From a checkpoint of a small transformer trained on Wikipedia.
Size: 10 layers, width 512, 4 heads of 128, MLP 2048 ReLU, vocabulary 8192, 36.8M parameters.
Architecture: LayerNorm before each block, biases, tied embeddings.
Training: a variant of Adam for these matrices, 901M tokens.
MLP neurons of a small language model. Each row is named by its layer, matrix (down: output weights) and neuron, and shows model dimensions 288-479. Each number is 500 + 50 x the weight over its row's rms, rounded and kept within 0 to 999. Numbers have three digits each.
Before each neuron's rows, "raises" lists the tokens whose logits its output raises most directly, leaving later layers aside.

raises: "log", "ple", "phy", "lit", "ff"
L3.down1335:486478482464455427453496565495432463473562424539526468567484528552494564541548516507515549572484467449400517494563620496539463560502483567504542463519509548531551478438446491508506536572543474517517553476550410467468517412545516505533535457552508469514524467512526546509468509430548603483487573448575438511451441498511501435520503497535498479450487550463451445476557532503523476517440417466466404413458494425434545505491487493435449561503446503534582497522535509515630456410460396483552521555566526528476488514468550533530409487473477473462465471552521469487481508534436510459

raises: "ho", "bridge", "bo", " facilities", " buildings"
L3.down1597:508487494506433617520531551585482567487458526481467449449460487593477483664527456476483526496399515496453446512554468457573517427528425540484427440509358477581458541508485464561475583437482510511459412498515519552497483579466493491551498591510505399527389574485505431466400477489504522552528560528505513539407522384477467521481562538469563509481499572525456523449514556479434567471488361551463475492490546498572460479423479493555421516451601518536562498445565510569590572531503515613447475456486525492469476483499353428477578452483444432528552521557500466458478516484534445467

raises: "irt", "under", "ous", "row", "ir"
L3.down1017:522561564535552503455639591445571498590525534483563501535457458546479521506435490548530452529465429569576602494456491495490463549520490569460449498562592581619542453480443475562517483421538547453559427535541423505498546501552485454524555573527521478488488550475523499530562460541491439496480516510470478515467417575515504548525511558540480454490433357595460476453476528498519435570488532562579512451524468410548487610439463467392455523551508403555597462567566562591388509499562523484502468543533483505479489476450516523457507519495420411608478420634517419619497530602558453563

raises: " 2014", " 2021", " 2024", " 2019", " 2023"
L3.down1459:560452537489519469606478580506560450473435550369518535554507433481495464493572494586487498468402527479482491517532573490540528468410388499535504398527447546585491533444523488495527424579524487606588466479456423572515550550500562521475568479488508458548502440474518610377551499527536526463446524536538517517554481576495549564443466432514538449510481467612493559570428488504463444491557555514499615455495489469426522507471491499471427460470520466484532565500409445483511430516472405531463547521529460438446549552447499529648519501434523534554438450478486469552593433517544485415

raises: "ate", "ph", "cess", "nal", "lla"
L4.down1710:549544439512515471555460488600582503528525408605451517494460478525473541487592525491505505510528581444488517485471631519469568397430445464507462506521524519429560563474497537573539511446540531424491580485462478493611503618470465474553410484531562567486544496452500472550507536421485497517408460468563548483456396543509585422462476588534523436466499476462506479537420430459439511602465477500490519535457503478476500508527479506570554511547493537511424524437525428474536499484484499532513398517481591570463525502433488480496501542482474423545508473563474465610448530453482490536

raises: "eration", "ists", "uing", "bour", "ct"
L3.down250:444512484477422481573525543455425477471533493535511599519490508491528508574573480470455484528520455540449519504559389633532481533519495457516536464480465486461511491582502430566549442574365550512448454485527527441469486528551443496525501519481534462442431482493523435510583484533521548572479528442502581505497518559524495539461486555483499517594557455550520525535476463456458545543464494501462494432457562620673524509579571498606485511522485570425487523496497439602447531620518566534544542563512474481584439490558491580535458430462483544503483503591555435464436536572420626430

raises: "th", "onic", "oni", "ic", "ically"
L4.down1831:539411550490541570488456534535521505410496530504546467562521459502492474507476514504477547439515572487479480507433527550525509500535546395478573523575592512540520507460408499535399509434614545487496546521412501477479516619481495445515513485548518508519446391580496401473482545545536550578541484595447517529448516452522537549440509546413445506509466498472522546499510465540506534528497563516486493524603540547422541573375505462525508508479582505420448470578494519496478493402548587544506566557506509478506512579464463448509579541452492555608505465461549521460583426474593431496

raises: "la", "lo", "str", "li", "lu"
L4.down371:520449520466411442407439544430466504515549501489458520477371509482440518483402488511474556493443492551534538530513467413448457474515523511409400508484550470642497397592389537479462543514422559467404497597512450504443485447467552470489448488482529453524436469528550498622535550449512506551571489519470524610503502518527567488455545531514473481497498544432479549481402466388530518509527540530512431539539525452527515575456532486455433505511578380496424483404535569552403562564504448494511469485538588546458524534555423580511504493490563494472407546500453459497478554540441492473

raises: " ass", " |", " ens", "]", "ly"
L3.down1350:476623414538513613461488503488569468508444473547510482408530506466456447370521513487503577533432592577604479516512367591561460455487519528552566448515588501438512512480500580492459484396377546523456491562460590439479464531446508426494475515429472525516516546556526513577478509503482581539543473437524646470479474496436381501516482526524532477465398605465508469526569550528359527429548550459425458491531522552460456485513534562486481430474402542460589483601584467498435511572496562555521478456463441449504619456524481554517441516519562540473491590525557479382445538512476558536

raises: "att", "outs", "ott", "ank", "rap"
L3.down1755:459492513508550469492497544491526387415464523527565520550416531555459475512542521537474387534490480459535475509583445530561581578487433477533521456520505498454488568501514552447564433536579460554507397515423569568464423462505584489505437510534556578449569525525582471589489502539387489361563528577506537496645393496529595482552497552485531564525564443507434498454468489500488429436444495465457484441556529412515431600482575477475476538504536409529480471588485519526477574433509485517507505553505501556452526568469511501484473562529490521515588505471454417461525560523493457442